config.yaml
n_layer: 8
d_model: 256
n_head: 4
n_kv_head: 4
head_dim: 64
d_mlp: 896
vocab_size: 1728
activation: "gelu"
norm: "layernorm"
norm_place: "pre"
norm_eps: 1e-05
positions: "rope"
rope_base: 10000.0
rope_fraction: 0.25
qk_norm: false
attn_scale: 0.125
bias: "none"
tie_embeddings: false
parallel_block: true
init: "uniform"
init_std_qkv: 0.0435
init_std_o: 0.0109
init_std_up: 0.0435
init_std_down: 0.00581
init_out_by_depth: true
optimizer: "adam_variant"
lr: 0.000726
beta1: 0.9
weight_decay: 0.26
lr_head: 0.00332
warmup_steps: 385
schedule: "wsd"
decay_fraction: 0.69
decay_shape: "linear"
final_lr_fraction: 0.0
batch_tokens: [8192, 16384]
seq_len: 256
doc_mask: true
z_loss: 1e-05
train_tokens: 113900000
steps: 9337
dataset: "wikipedia_en"
MLP neurons of a small language model. Each row is named by its layer, matrix (up: input weights) and neuron, and shows model dimensions 48-239. Each number is 128 + 24 x the weight over its row's rms, rounded and kept within 0 to 255. Numbers have three digits each.
After each neuron's rows, "fires after" lists the tokens most often just before its 100 highest values on Wikipedia text that the model never trained on. A number after a token or word is its count.

L3.up743:148122117116088114116109178148083129125097139153108086073142124108114111169137113100098140132153137115164139138176130149135134133060116112124123144162134168118175150111091129120131111112176108118137118126131096120123126145134165143152169143134074134121103120123116121173138108178143134178112120136102131162117158138126098144113179154148119164110126140137121117106106131105171126145137111085147142123114100119146108151158153151153150072093160114149130070139111118138111094174182148154141145112143110111102123107138156149133153129159187129096109141142115136147146144174123121140
fires after: "." 30, " t" 7, " |\n" 6, " s" 5, "one" 5, " comp" 4

L3.up145:108141130129154153138116133128117111116119117124125112157164140155130112112117126128162132101071124114147121115129056143090076125119123118145179099160124154126126132168150127100134123131117119140108171117137134149108135131124093104145115101104152126155137098107126112098136128101169121174142121105073113127148165114141128099142124113119129170104200142133152102116166139089098113132109152142104116166127105150110116133104142136128090140120159125141101140135112152083113180135102137126141121132135088177117130090172129080100138087146109139159090132175139140113139148112135134103
fires after: " sh" 23, " G" 17, " g" 8, " St" 8, " D" 8, " st" 7

L3.up462:173141138105122075146129177114108123096118151137152089087088125144143066126099132092137180148130124115142126110136148120145153150132093123140110132144102156124126118131122099087122146146111096126112112144109144104150149133123115137149134101144182095046154134164128105119144158112171117111077141149101109154168106119110127144057127113137120134112184120112126189083111182118177109149153152136134085095148134109173119141128081147162134142104158121093140126124136121088144136136122130111127112112155098139135099162099170138112168112138158101113116088114124108150128130132112143174
fires after: " F" 29, " (" 14, " E" 10, " f" 5

L3.up37:126099141144154155130094148144117149092123132156097097105104157141121161103143109090145123117116150099111091093126087107118078100118105109134171143157087165098143100169131139086076140142131166122141130135138116156105165136133133151151155146120210167111118157127120135129121151128127152188150116106128093138086102104084153149113140149134127160119144126148067159125144152085120131130086120122071094128148119134137142095082106161138092124160154099114158118127120181082094099173117154162101123106129124129157146118140140116089145129122151113136122137171124112123140135143154150115
fires after: " D" 19, " R" 10, " F" 8, " d" 6, "-f" 5, "ow" 4

L3.up360:162156114117138165115133129124091113159117138159096107149104137144145088145187104123147123157176130110117083137125119152122106143155148119146094130129111147098115116158136139108154159143108144097192138102140127091102119129186129160158144131132143101142085131114118136140160116169121121125165117106107115156098105114148120058142109092127116130134128149141097154145058123130134116132169066145133164157154078133122135145140115132123135093134127100151141083134112134113104109153152124102130098072165117177106133144152095161146094132158096126118159134101157135147152142104146145110
fires after: " C" 24, " c" 18, "ro" 12, " p" 9, "/" 5

L3.up104:105128102070093124156113176168115189156111143149151115102136138133161139111137118116160168080102121138117099126072157153099164108143119106147132129111149161085166153169151164101105108129095101120112155141117122128129139156108113081130110129133121127166149111143162124104176116154096155142125094104111105140106103118157130138111172105151112169136124134151139151120159095109118109155093125110125125135099137128120138134144142121091121111099141089092115187099107133148136146112169164120168117109133119105151108108132146126124121130145141159161108143141142141137121129101109122100
fires after: " v" 21, " V" 14, "I" 12, "est" 5, " f" 4

L3.up843:107127130097139109100129150092088132135126163128133114102133156127141119096137135156132161109131132119132176060107126107136141182135114069098145122147107119101120144113141082108100130132069158118154091085175133103101078107081127118161106167132132117108153134153130109119166148146143098103149129120119119128086097115141099137102118128154098135140180151141144152131142156158116119127097190085162160140109113143157115158144141106132135158134106139129113130112106144097123104125139157106124089180127110114113095144130126091089142152124154124153109167161115120163155112138138159115
fires after: " V" 25, " l" 22, " v" 15, " L" 15, "ers" 4, " P" 4

L3.up626:131160099120114121142117157159111113113116141114125124062172136113071149126150127116139151112149111136180082117151115188152127114162115115123139138204112145126149093131148095105122135111123102134154149135124096135140138138147157130131101120133112129125128137080103142134136141144132104154110136120098138123168093101104098154105108083163153118151141154142101103120115151100155121119139125136096126140099128122099109177083109143083104102184170108168113140156095080127126115149139174110171152118135098154120113123148114156130115132125149180143120116093166120116151094174130123157
fires after: "\n" 17, " v" 16, " s" 13, " G" 6, " st" 6

L3.up88:159148118104145128152129112140074133140153133132152113146117135165164124113104109135189145136146124109191144105172112144094145157131106138136103113099143139131155120188155118119121140093118178164116127145136136112170123164158126103165145116103179107102143156121112112128148105086171128095130146123070147072127174168100092106132119088142150120147128152118117116159092130169111103134149122099157133152125091109135129139116154159137109124118164161110153134099121154114128149134148150173152149093137106145104179105134145146139145135102138117111143126110123095124137075184132135143
fires after: " c" 38, "am" 10, " H" 9, " h" 6, " (" 5, " C" 5

L3.up217:128110110103091134164148181106107181166133127153176080105105160105115061112112107132121165148148176139102091119119145166109175155086125113138150134137160126113174111187113121097129109119105085115112165125173111088145129132112106138141096114115138150130065127145151130117119152121108120125112143129115111143129134144152082137098107124152137172087125154167096117121138129097131122125128113125146137181106141109113150128170123150108148098125121099106103129149104155123096095099137136154154124127179115126168097155144106133099122114147157081129113143107148124146125123154106138081
fires after: " M" 25, " f" 18, "." 13, " m" 10

L3.up688:154090119127147129148094160179112137160164104180129102155103130166152107148184140064132139160075153064120137113115100114167147118139135152131143098158100107144151102160125105112148157137140104091136157141113120130120110207119118145137093134089130122115118127157124125103152111132124140105129098108126160130112124148101116119142125131155121171150123139118123105102141147152111109151191135096142076155119067099134102146145155140145116135092143124102119176084106122118182147107112113122162115114122137105161117122122113127157147090153153132145136110113095135148155110128136133125
fires after: " A" 21, " F" 17, "F" 6, "g" 6, "W" 6, "U" 5

L3.up835:096176126097113120165126165114116162121121153127132143096143141109097115144130122107063145123149111117121069113143133144111134135108130128081148156115135140128118112132128156076116147141117120125119135125114122126111144140135200105106167129162129141157145100131133154134159119101135180175106111101091096097120122143164159085155115144110122146159169125109098135109121162115174112154124153145152116146114150125102130123099129157123155113144103138129096145157104111097122123132154148167159109116118134118166146120117126134090099081135144127122125167135172135182136088156095088100
fires after: " " 45, " st" 8, " f" 7, "." 6, " ev" 6, " m" 6

L3.up858:069156124156124140121137108148132181136107100140119108116087125104098149110132121151127121110129117116124094107114102162124080153121115131168153121121100150148121119138131133095103157141139144144106175140118089083109124169101126109118132140125136110156110172093114099120158126162128111161092148143127120081122110089127153149135114108109072116141160159173068099179156178115126154132140119128157089125137110110109120111127100157105165154172146091151135124148102132121116132162153150095115093124155111133100144068130140144091113090152133099105128106193142110147147132146137156152
fires after: " st" 28, " g" 27, " G" 11, " sh" 8, " St" 8, "g" 4

L3.up707:142091130100176129113107143149099128131164135151134121118131128158122077123147108108097161097085108114143156099101096152132136141105118119092137103116146122120166095110129113127179153166137096144152160156113081145148118163130099133164165143100143127112091128191137132090157114180113133115139125116100093184094107119100126136095141111148103151130126179124115103163123132124151154132130127110135137147168123130168114141108173118166140167133121105126146123110114086109162105145129126135134129133162145112143156112112154135097109125136154120137184127155105119145138091125068139136
fires after: ".\n\n" 30, "\n\n" 18, " |\n\n" 14, " such" 4

L3.up803:156113140115145106177130123118105162156118134132117066135178136135133105140083139127127142145136120135133114113123122092099142146082124126157092153154141148129144124179174137090145113136158094142138152130130146125181101152118096126142157101115139101108114150080119099136129138129148131117128143133132118094131142125143107140122087123140141143103148125139101107100083130130149135145129084086165164115099113128180128151127100157136114153115167122119111124078090132122116137130166085091119107076113117101121086154136152129093168111124182150086125128108109130161138078129122139157
fires after: " F" 24, " (" 10, "H" 8, " f" 7, "B" 5, " c" 5

L3.up428:152134137128157116131141121147132118133132133134089080093144093152128122100150151070120182099084137097122112111099119143104110146135129162123170135148151139152132137138104102132137130173158117126166138134163135115142158129145099117155139120133145141146065160149109128154141108085174113159147145148110142116114117111120097186145144102145149154180122156120070125179111144116139121135141124133105151115148078119135114146091135116116140148126161149084142127137133110112132111136112112095147135120157123128116110098143153125140176126154118170136092119184101137138144178124128091100
fires after: " G" 29, " N" 10, " J" 8, " g" 5

L3.up893:134152136121176123124122132145151140183139160168130098112125142156134077154124100103115133092177105131096075102106103135138152118092146110095123117146168130130156103166119115119128159145139073124131123124159105113134153177131141085165141158110149134113145112135136142124148081159134100136122112126094162126109121120118093147116119105122128128148134173137124141117117150125151135159136134095116116144115075136101115149172149126110133167125143144128109110128089125112124098111160112151159116086115108170180126104125161134148115102129151114152118131125145112136150130179153169105
fires after: " |\n\n" 24, "\n\n" 22, ".\n\n" 6, " ft" 4, "==\n\n" 4

L3.up69:122169144112149121106110144111082164168084142152126120131104081124136161120140135168105184140196107077103130118127150155111108118119164137150136099132146126121116112164154142090119146142116119149183145136127114086181120163148109113099092169105146155115141170122137096146145127146152143123150179155099115124130103142185153118131104115123125139127140119139134145153055135137108113098164124135163102141107152108180132150117121131128128101139117119118148099126142124093147131142110159138129115122149094101095115096114188151131104143128178118132168125150136129136153184164109119151
fires after: " b" 18, " f" 12, " s" 12, "b" 7, " v" 5, " n" 5

L3.up870:144114142094159132173092186181112125178091128140131090120135088104100082121110113128167140157114140138119147105104142115158156133133054108124086112172133123108124096114149179145144150152131120103115104117149110112133157190141088095160168104064109126110111167145117116128157098104119134125147124144098169126165115136099068130121131142146100158108143127110168149114077118147156109156137117112164125115123134123121124160144143142134136108093143109123126144151141148118148105122130157135143117113151119123109149122130181128164162130117147119123135091077090127167116133127141152109
fires after: " F" 21, "z" 13, " c" 8, " f" 7, "am" 6, " V" 5

L3.up345:096140135121135149130122155115126097110154126155117139114146127141142078108122132112135126147126130112115093141104110100119139146119117118153115164166162123142148108119109117088079091120112131145154142121158129137139134135125160109131169131118131127152147142134108143110099128090110133131117176131109074153145118122092177105136148105101150165099158148132163098148109113137114141146142125097117108163129114170114162143065136097142096139093154115123154099078133159085148095125158165146117129093167072128129144153133130088093141081110120074144066103127129116136173096107107108087
fires after: " d" 18, " L" 17, " D" 13, "l" 7

L3.up407:129131124107126163162078167093107163123093128151104115091088109137097114147168140121125185125143135105071146117125123146085110160100113090147199113118141112151147111140069114094115179126134129122142134128145116138140121133144165119135127145162135142110154136134149151166129107092120127160141178094114105153142141130111083141114149131108130145140141114106137101073094153099157129109123135133145090150153126149121113150160152170151132122127167151128143128157105128089156107169130165137172142129151103159118080123113123131130114119131178128132143156134117088174145125145141116127
fires after: " s" 15, " t" 12, " f" 10, " e" 10, " se" 6, " " 6

L3.up23:063164106080097129132147117146115145136172148127159120128124117167136131106099097121140159112140145096155114114087101138121136121110127122098154132122142146162139121134149146082116164142101113095126094099113122097154160124125107137154148155142116119127094089101154113150150092112156117156088154155128153111104129142130109101094081105142104114115118130133044119153115136121188095146136111179156132093146113167113147130110156139171130137137139144114115110119093145116099162152176071103129133141128141113147161121146136144112101152140134159076112120155137137151174100116137111141
fires after: " (" 41, " \"" 8, ".\n\n" 5, "ased" 4, "\n" 4

L3.up583:125126164087144184111118124178138112138163092156087130168104081152150135124116148114118165114113148104096150121123119111119130166113128119130117080098119143138150097118142185061102102141110141139168110150135100117137120136109133148156138163109151144118130157142152155139123114088110095135144170122100110171124097123113110124108120072154087106107117137142122135141088124153100110125133119102108152131145083114145116179100122094123146112147146148097153117077098183096121118128104137103120124090127139093161082130136128100127127124106130122153122132139116102139124101128142162107
fires after: " N" 30, " R" 15, " G" 13, " J" 12, " F" 5

L3.up253:108144087120153147132114168098117136135137165153106129138151114155133120114143128141121143200142121131068109088125106118141128147087103108131140153112126164131133117158085145098079106139119126115147100130155148110147122120097142119100111159164132138112146121136158143151100131171127124115156190171116103139115119131131165120111140121110133097179146134146122106145149166144108095101127102145128166109127132165099172121127144099159166142142140139115137115106124157125173112127138131116086119122170078160188096144130144176130104115148150123184140073097116170151119106119128108151
fires after: ".S" 26, " all" 10, " Ind" 10, " M" 7, " m" 6, "re" 4

L3.up458:128151137147131155157114122137114107138141112130088101134128102122132051122134102115150153118132118148129173082095135131129138168138183143104092123108118176103104132139128156079114134133076136130155089134129121124143162132166127110177158145096116145138119089143124120169148086096149110184142151129104106150148158106166130139124134081167167142138093106140093143167092188118197122128122089163085154108151095175141126149177136133088102168182106115134088102107140158134112114152120107115155106127157100132108151124135132146097141108105116152115105124136115130152129124116150106147
fires after: " o" 14, " c" 9, " C" 9, "ad" 6, " y" 6, " h" 6

L3.up692:144141147138156135120111153158130100125134098177131101144111156171134112118188120080119132154110121096078062082088148140130147109136112139120142121106098126097128109125147145115102167162116119098142159095170119125131141137122137117119152156101165100126100166154164153099150158114124111119137127093138103139103131117089088112157109110079119145135180119139122118152132165098101083146178127082128147147142074111097148138157111135111110140069135131097156170092112145100171135133125143112133164124155167135112137127167117122137140103124122137118113121130131125059132134143152158120
fires after: "F" 13, " F" 12, "B" 10, " M" 9, " B" 8

L3.up889:133154163115170149122139139133152111126119115139084116155100084144146087143101115073118126140149120147101141130066067154123118127166094142111138146147164142102174100163075156101130147150125108128158132132128119114167125187123125140136118131148157101118119140111137149113146154126113097136162127117131110114085097127150101141103114128111102123146090180114090130142124182130132111147110123117085169144158106131128111175184142084121094178156132123097115142134103152144111175134137101092095143121122149137166135115087132135119105134141091126132089080084141142139109125127117124152
fires after: "199" 15, "198" 13, "–" 9, "-" 8, "202" 5, " Re" 4

L3.up820:124128087088110153159100130124109142153150118122099093105085135159144078110143143087149160116167112123130119111144107129100141117157130145157140097132177131123140123137150111122134134151105132134113165137172099144158099136171145069132151129096098092113122126101128085103125140088116158151097146147101128146107118142106116175143139117169138156132129158111091149144080139140155094171166114118172130149096090117153129165134128121154127139154148076141142123127112141122120123162128088133135113102132100093140121088076127180137127094119133141129149099107117127177137143128130137138
fires after: "." 21, " (" 14, " F" 7, " " 6, ".\n\n" 5, "F" 4

L3.up878:131166100171158104116187149133118119147125108129156119127157165169153135132095088162122154088112119113117069126130158134140102126117134124134155085143140163114113128157140099101113140138137091127140155111120136125156137146104122111160095168145118130195086130133102175088142118124125109117152105154092099106112177116126113113120062093123131131145173112165104108112133129118118115162099113117201142142118116143110156137118132149112135122131118128115147140132116150127147142118142149089156132130115128165124133096128145117105096122104110153084141117115141117124147092141164184114
fires after: " P" 19, " G" 16, "," 11, " p" 10, "P" 8

L3.up322:085143131134115138202062203117147141117093125129141129115152166115098099132178149129083161088141124157142142136154145118128136160144095105157110123123147108087162152086129110100123163166115113106186133116188128118133140146118103092123160121122124093138174132155110117116115122132144168141122115150111124118138120118134135143143182150131105145143134144124120135081077151145154123128113159087152156157158136102105133144140118107103110134098135131115152114126145159098092144158111173109152119138148125090124105145154142176133097138110151157138139153057103125137154135138143139108
fires after: " m" 27, " V" 14, " M" 9, " v" 8, "m" 7

L3.up473:153108130112110108095144133142131176112145136152166095113114133138121128124155105127089160120100132147133131144101133114107152158141092113152163120151149118140140100123134135112101114114083147122076163120154111157140142147067120144097156142142121097124171111128123125170125127123172159146110159122079147093106126083124138135146134062132142167132160173068115131158125145150123102112136143152148125106133153130152105148124140123130148106108167130121126122126114168097143134140121143110147134096179104083101145087139099100122119104135146152139093089144100097126143137175148121111
fires after: " st" 27, " (" 11, " ar" 11, " St" 7, "r" 6

L3.up764:126099105122135134143147127130073131092097126156134113130119097149143096136139150087163169133118165135083115087080101098161138161107157097123167141098135126121136111115163187083114150130104114129123115127124100147133187161094155128125143162098138115101122155103157127135120078156069108145130160152117076119109148121061133167125156118120125129130107129125157119098171187123123121146130106127136136135139145100098108124156121103148102169149137151099095150162141157113154149139134093134114075170117121151129136104158153138103111125128131147159150102091118148105121125105145142148
fires after: " Y" 19, " R" 13, " S" 11, " W" 8, " Sh" 7

L3.up541:134146143093129102156138132145116085164135109155126106135143114128142101153139112110133154147116115114112156122134111143090159197127119132159140154137102156132166075134155136111149100120146138114136140140146119113133127152150134105145149162107111159158113122119108139117148113125112139112161125133104093109092130145128084145122134108144136148140111180147117107184149115115165125140133066114150136152142078124112112169180143109114129120131130144075148128075104102101115123157156156080150095097195118137131114123119144126108109114153130145103170126111122092144150101104099131081
fires after: " c" 40, " C" 14, "c" 10, "-c" 4, "anc" 4, "av" 4

L3.up666:139169094136129146168131153145116130119157126136118116111121154144113149138090143105117182129136120121111089159104122100120116133134124136156162127130161112149120087162153124076124142172144113114105115108137117118174128135112030130124117112144121107142069169105106144091133112090168153161132120146118099158144117151123137147122127108163109135119116115107069089107134136107146149177104078128127147108117091141090110178135136119112109111147119128093138151119075159105128112125120164131152137077137121147115102148126095136136136087168153154123098143147156099092160115164097151122
fires after: " G" 43, " R" 8, " D" 7, " W" 5, " F" 5

L3.up712:121130070087110162179136136167105171153132114139182125124170141152126102178107100121126155144129166165137093140110104124122114120150131118125113153117128138166166124165116146136126113115110140115095151123158098122175116131136163130070132110087137131141134098111130115147121086108111142117085138137092139117137153142166121104112111114136136099165146165119094126110149121115139117111083105146174109125127132112136153166100164152150130139131185102134118144137075163110134118130141145096124155105145138164125156123137133116103090091095150112098113116101122109080158103191122150131
fires after: " " 52, " (" 18, " ph" 7, "\n" 7

L3.up367:137136145102108125171125158124126101143145119153101126125125143159148078178093149102125129179127129120146108106155131118106126124128139106169160124133120189133139096157116149105104162136151120096124155126130121086158147152106151123125123190108137125138151103126127150138114125138103118124125186135137138139165134145125104144104136149126110122132123128146104142124131163119153116155135131132142154161139053091095117137167133181121110133135166124125120174128084119096161125129162128119166142115147125134097105090119106132110109134126091106186110091105120115137150077138134132122
fires after: " " 51, "\n" 9, "–" 8, " P" 6, " Re" 4, " (" 4

L3.up119:133132134087150156108088165164079108142163136123104128145143145136146165135128100148153168090150143187155106126094152097121136145145084143131119132122128094187112155139125133118109139160156100132118106156114117125150081151114150110091133175149105109147133125148138125117176112130123181103185128096108161113151098149174106151116137109162154151111131152114118114085141132144154143169114084162166179119123107155127102133109116135128125117122121135114105099077135131146154167149151186126129108141160110133144114120144135113113147176165127167112133106087117089117126102165132129135
fires after: "," 32, " sign" 8, " v" 6, "ri" 5, " f" 5, " lead" 5

L3.up778:132153106133135087128107149173112142178160126131139089101162075171133116141115131109096154130120139138119151107104088152131181109134132127121150124095158134134156100120099099096087131131133128080130170155132110137112108160125125111120134184122126113144132133111148101091130127157097169132109123144131138102112174131142109138119107095096123162163179150094115127143106132132150125126135113138146130136098110111122124144191118121117149094123139134131165147135110156106132110109145125115136131170120117127142126169122124162142097104162143145081114182096096113102142122135127141115
fires after: " G" 15, "G" 10, " M" 9, " m" 9, "M" 6, " N" 6

L3.up380:137125090125140111177110145152092157150132137178114096129113121153158113134110116082144124127166115104100164145138122116143129114101137150124137119125106164137160089184137131094108117151123080106080146103134085130137132147133088139135142147113124116146131128129180124089173139148123151125122162149118124123137128129128063138144123122140132126131166131142114107116102131113160138162148081146142128145119096093114134130164113158147115153138125136076158185141119169133162124135180131151152103148163129153092094110105167125142143068190111119127101105124125136138152107152089155133
fires after: " G" 11, "er" 9, " H" 9, " Y" 8, " T" 7, " c" 6

L3.up179:134125137118082157140095163154117107164143123160143132172147097132111106113117122105138155104152116085131143122172159143082164134101114090139124115117116158066111113134091125142135155139090125131097151108140138134144105167144112103164126154103156151138134151088103090142131137121122132205134160138134140135164123141089099142112149109143101171170106114103111117088091120159171117129150115124122168137175116123133122168147133164100099122153136110132133162134110153132150126147139159145105144134153087082155148117135148147139195091076162131148130110069121132141121096146091137117
fires after: " b" 41, "b" 13, " al" 6, " Al" 5, "att" 5

L3.up44:146180094121160129141084173167132136127154116128151082129152119108123117133109091142131160120150119167161100120130144158116094095145136149152134110143136113083151097145105124085105150149125104114100178084122137065111099133091138113132085175146153159136104145127138097110135138142139152145088121122108094123147158141148094152124118151092102140115105127119065107107116144126149081119122154086121133106104119105142141139145156120123156126120134138133133160122112133106141122115138123146156115132170141131135111141162111133077137161103173163175097143122110135126113096166120129071
fires after: " b" 20, " V" 15, " M" 11, " f" 11, " v" 11, " F" 8

L3.up219:145173152129138132111130140128079120153102168144124072157116133142099102146114131109148168128161136104115119072122120134127086144163120157139154093132158142092122078154168146141109142173125158126096128130131130129154126123144109139150127121113140123135136129128135139129160147075090068121133165122142138137142106084102121137104137093158115141103152127152101148131110127118098082147145150133192139149141089148148148134165106162125100183145164122105130100111102113106111146148126124108159118136152116125131128109123089170116103145170108120126143155122123114105148104131124148139
fires after: " (" 57, " " 26, "–" 7, " N" 4

L3.up558:123114113135076129113161138145130098113145130130149117134119136106122075126119111088123127124119176145160091110112088144127095127140161114129179116127130141116108120133144119139124156151102150101180101140129124089141106126111124151158167132153155075158092136150145159146142141087149111140102124124119149145118141120111133111103127045136126125147131166123155124126164109102138122129099083084175186193183140108150144131139128136114163142124114118118160113136107132101115124142148140100125104131142115131085124163135067119090080156123073113097113156124136122140159108134124160164
fires after: " P" 19, "." 17, " p" 11, " St" 10

L3.up174:122123136106128150123144150132109123112147138165148099141099088156133107127119133105123153115136143160124105133096108153149103177172083154116170145105129124143148084147117135089134154169078068102093166128115147102184157142134122152125160179128149135116134155123126148154134098113122144157172146104102110111161099121136122136163124090111166117084124148080108108124161142141101154151161126121123152082178105116111133151127126144116110137095169151090093152104092142105168114121136080114159132137132101113149126140153116137115104130132127160098099122144091117064133109112115115132
fires after: " " 60, "A" 6, " W" 6

L3.up85:140144120119143122140137137165106157121110104131135133108121156132168144147163118122160102127189131164050115120124158065106167139118099133145161097151108152104126131145170122142070106123084146095152108093159126144146124138108135154103129127147113087144104134114139097152104087157119152161148156139130089125142112127137122177109137154145134130072118148100140125128148133151140133113129114109132149108108090130140122139141118138093150112125075114179161154095150157126107105118120150153164075096137117090155076100131167159140110125134163143140158115128120144137132123107142120087
fires after: " S" 32, " s" 26, " f" 8, " F" 6, " V" 5, " B" 4

L3.up684:138175152149100125096137126147126144160126163149121134118136177120139143121147104130113137126141165142138122140105118133140145149152108133135121120168132112113138098133116140082110161143114142141165172116131156117161137178110107157120095137103131119122139136132094112097163134136130100132122154168108162150125128130126131163127099081134127189176112114129111106098110130082176142170142105154149126157123098117128119182121126133096149116133156106133138178166109119084169133099106103082149153136168118120091129115140143122144090123105151130075100113157155119138169129106148115142
fires after: " G" 49, " g" 14, " p" 7, " s" 6

L3.up543:155101131128178163132108135120112100158101114149114113160107102110157103131124123082133162106114138132102162119068145124131155156151142114127109108146161123130114131125061149147102152147108136143163130141182117172130128155137100150133127083132174106121146151157090100135124117094126105137134164103116109130150140132147114136086163130102128137127073146098086154152099128168090093136108156082151137117153099110140117136134146087108096123085142158094143098084090157149170111156131120115142149093166086130144115112152149182172125130146144121121136103136137142124124142101119127152
fires after: " n" 14, " (" 14, " N" 8, "ou" 7, "n" 4, " R" 4

L3.up21:155154117123142116114150143146106162090146072127122165140144104119091118137160127098080145111159108074132105101150095130143135141123187118142171094108096147102137144106158109132084164150139106160109087142189116090138129130124131139192162137122154080127136147135164150121157106157166118140112111136151147133111098106130129126112096109108098088115146114113102152155107132108141108089106078128131160155164096116146127148147110112152108158152167131111136132120148144098101092134130169084110080122130128126110100130132150136135126139125161148160077137119125167142130127128167149155
fires after: " p" 15, " fl" 10, " M" 9, " m" 8, "P" 7, " P" 6

L3.up285:171116143110107126175114167121131153142138132149168100089108135143113111155121136129126167138122173130126119140097103077134132136119132120130140144164129144129104096169108125117135150148090143143110162073173139178168152162135112125103123156099182137135108138106136108140138069090162123153098137139086155135133112130151130119085136082146135125076140148113132111080109129129153091122137144116150122098120132168144160101142126151102142119117117147130158112084136126143101105094113139105138089145124092096103131135148094167149106164161113136091100145150127109097151138105121081113
fires after: " S" 23, "T" 19, " D" 9, "A" 9, " T" 8

L3.up561:131125137121131136149117146107121130148113115165133098127121116100119089103171117114100120117153128132103116153141172168104128136177136124157147163163142127143129124163101143142150131149139114149147122122145108108125087141160159092122147154084150136135158124156134109181112104106142101156100140138149139111106152127134075125135100167135135159168131121135118099099079111116174093097110150127136090188118087067147174130122125159113103146154100089147119131098125133089138100151126132181095071155172128100135124122161143143131117098164154139147084117086151109140173113112120152123
fires after: "b" 22, " h" 13, " b" 9, "h" 5, " Ab" 5

L3.up863:127136129132143083131101157182114122166126139144135115117123102143167147125120139111112162107103137139144142095133128134112105183109131088148100133156101128114137113121117152076111156146142136147116137116135108120183070135096135142119112127149139114131081155148119140131165094122128152143137140125072139123122109169107097143093129179155090143141134118160124119105120138101124112144093145083159169114128107121082114160133123099144094128135130126124128163074098130116132144174123179087164119114146111128139139129150118101100083195105085149162128143146156114134120131177075148134
fires after: " v" 20, " V" 9, "ou" 8, "," 8, " fl" 7, " P" 6

L3.up160:197156123104144120092144122136111110147125125135161050148104141137157125115095085110142114138175133141105113159154122155143093147149104128104107135165131141180126108183122127146118138130110098144132165122161092108156129168150102144080128122131165131083080179125095088117157117103123136155107136132096132106141120144081091130062132120093123148109147125105102127118119122140153151159172107123163102131149125105135141148170123115120090110143105106108147137139126151137113143124146115121139131105158129123123129117134140113125121116124120123073170093120088111124168093158103128133
fires after: " B" 12, " \"" 12, " (" 8, "ey" 8, " b" 7, "n" 6

L3.up249:147144129115111128122170117128120145155143139159129121126120117139124101125123113140072107124147166101122123142133140170114156171124112110104113099130123109127105125149129137103097129141116095103105112132145101108131201125143143125177092145101157174111147158152137152132147110158124150148082152137092108125149128158106109119122129140146133154094122145090157101049106122154142159123120178122171151131105136119115151137087054157153144201120133137079079130156162161116163154137142136107139133145147110106103091152136117124142127098147133072085139135149127119130153100167144115089
fires after: " l" 33, " E" 18, " c" 14, " e" 6, " m" 5, " f" 4

L3.up51:099091148141095071142142167113112156111135142132157138116128161139122148130153150101122163113119116104115114155145129156127135125132135131151142148163138132141129090093154135082100135132112111125071098101154117127128123178087137045175165104177116155121176155111183132117127143128129105122100136137105120164112094114104134126137130118145127142157145195105115091149124176124113115117112130101115121113139100106166131120128109131165091158100138129114118152090113107113156116157127171110148087123133144101100137099142167122074119116141159187139142114128116111142138133132172144144
fires after: " f" 11, " F" 11, "v" 9, " v" 8, " s" 7, "ing" 6

L3.up209:109122134076126107110135157130131140169116148158093106080117139108122154098103073107121138119152114132141137113150141134092144159142132103076120128137109110161100112124099116146153102159119127129167115144141130144155128115142125164132131118080098127166117082157135110148127123159120108149094133130136112120126141130142103119119136149163139134127126142113088111094095122110190131067095103137124134156114153121131141113096133136106160125137106123120100129151146086116142100135182070157104122140166153145144133119103126140133100117116165123142084143110133134181174082151155093140
fires after: " h" 17, " att" 15, " rece" 13, "on" 6, " l" 6, "form" 4

L3.up314:059086117128102137182117134094155173159125168162143115128164129153162104121150110133121165133141089148169099098120122148139136137100154130145142131120129131111093116133144128099093146136102162087134137132125130111103116142139110129149140123112123135192144064131137162153113151115094082140119120176117128146124141122125167107149098064187121102119138166141150136123089106091138128124127137176107156143121091134193135126129151142168135133155136112129126160155142165106141108146136153097115144105170131131135079136124121132134127073131147137098165140095116115092131130097148106117
fires after: " C" 31, " p" 17, " P" 12, " c" 6, "C" 4, " Cl" 4

L3.up126:126175133125128158122177134186079090146147138154147078050150134168137119140125162137115152163113148137113121043119096122144114128169109140119139116147118132116136098136119135117116193125109096116166134122147112142164134189147083123117127140136124088149161102117094158124150120096123093136132158134127106133146101131094116105119093124120154120155147159100099128100128142103121106149151121125166157177129106132155130131118141143107144152117174132116152134119106177107129129115137115090148145109166110133114078146135144139132115133106159124111109092156111148136135114127139091164
fires after: " N" 16, " G" 14, " (" 7, " E" 6, " \"" 5, "N" 5

L3.up815:118174112161143111144126150142143126161170126143128099158173114128154121149142112129143173127111076085170101121128137145093131165143122112174186140193108124146122136143131154071115128142092149128088134095117128092132109179140126092148166130141098126126161130097116160091138123110128152127126135163099094118132119141131116079099107121091123127159165130090085128133121115139163104105136127095090114149103147147149124127168153133131139131167156135101108122122102116087110136132096144079135134114145107127133126116114138169117166117147141118115090109112129127106121154125128113063
fires after: " p" 18, " m" 18, " c" 12, " M" 10, " C" 7, " P" 6

L3.up559:137168142132151114142117122121116138117147128156134111102141120155118119118110112129137138178173110101115121175098112112137149174108137115138157134164168103112101110126152104080133122162099106167089126120164095147156178150176117111112114125146132152135139150122165157142142143148129131118114142136065104135100116116118119165121111092136070106102114153157111107157109163101118156092154157113155132134101133099153100122149101203176142122115119119074124136123136171100109139124125116090136127114128108119150149143095114158114122092166157152106133141131075120095127099156084125106
fires after: " N" 12, " T" 11, " c" 10, " C" 9, " m" 7, "-" 5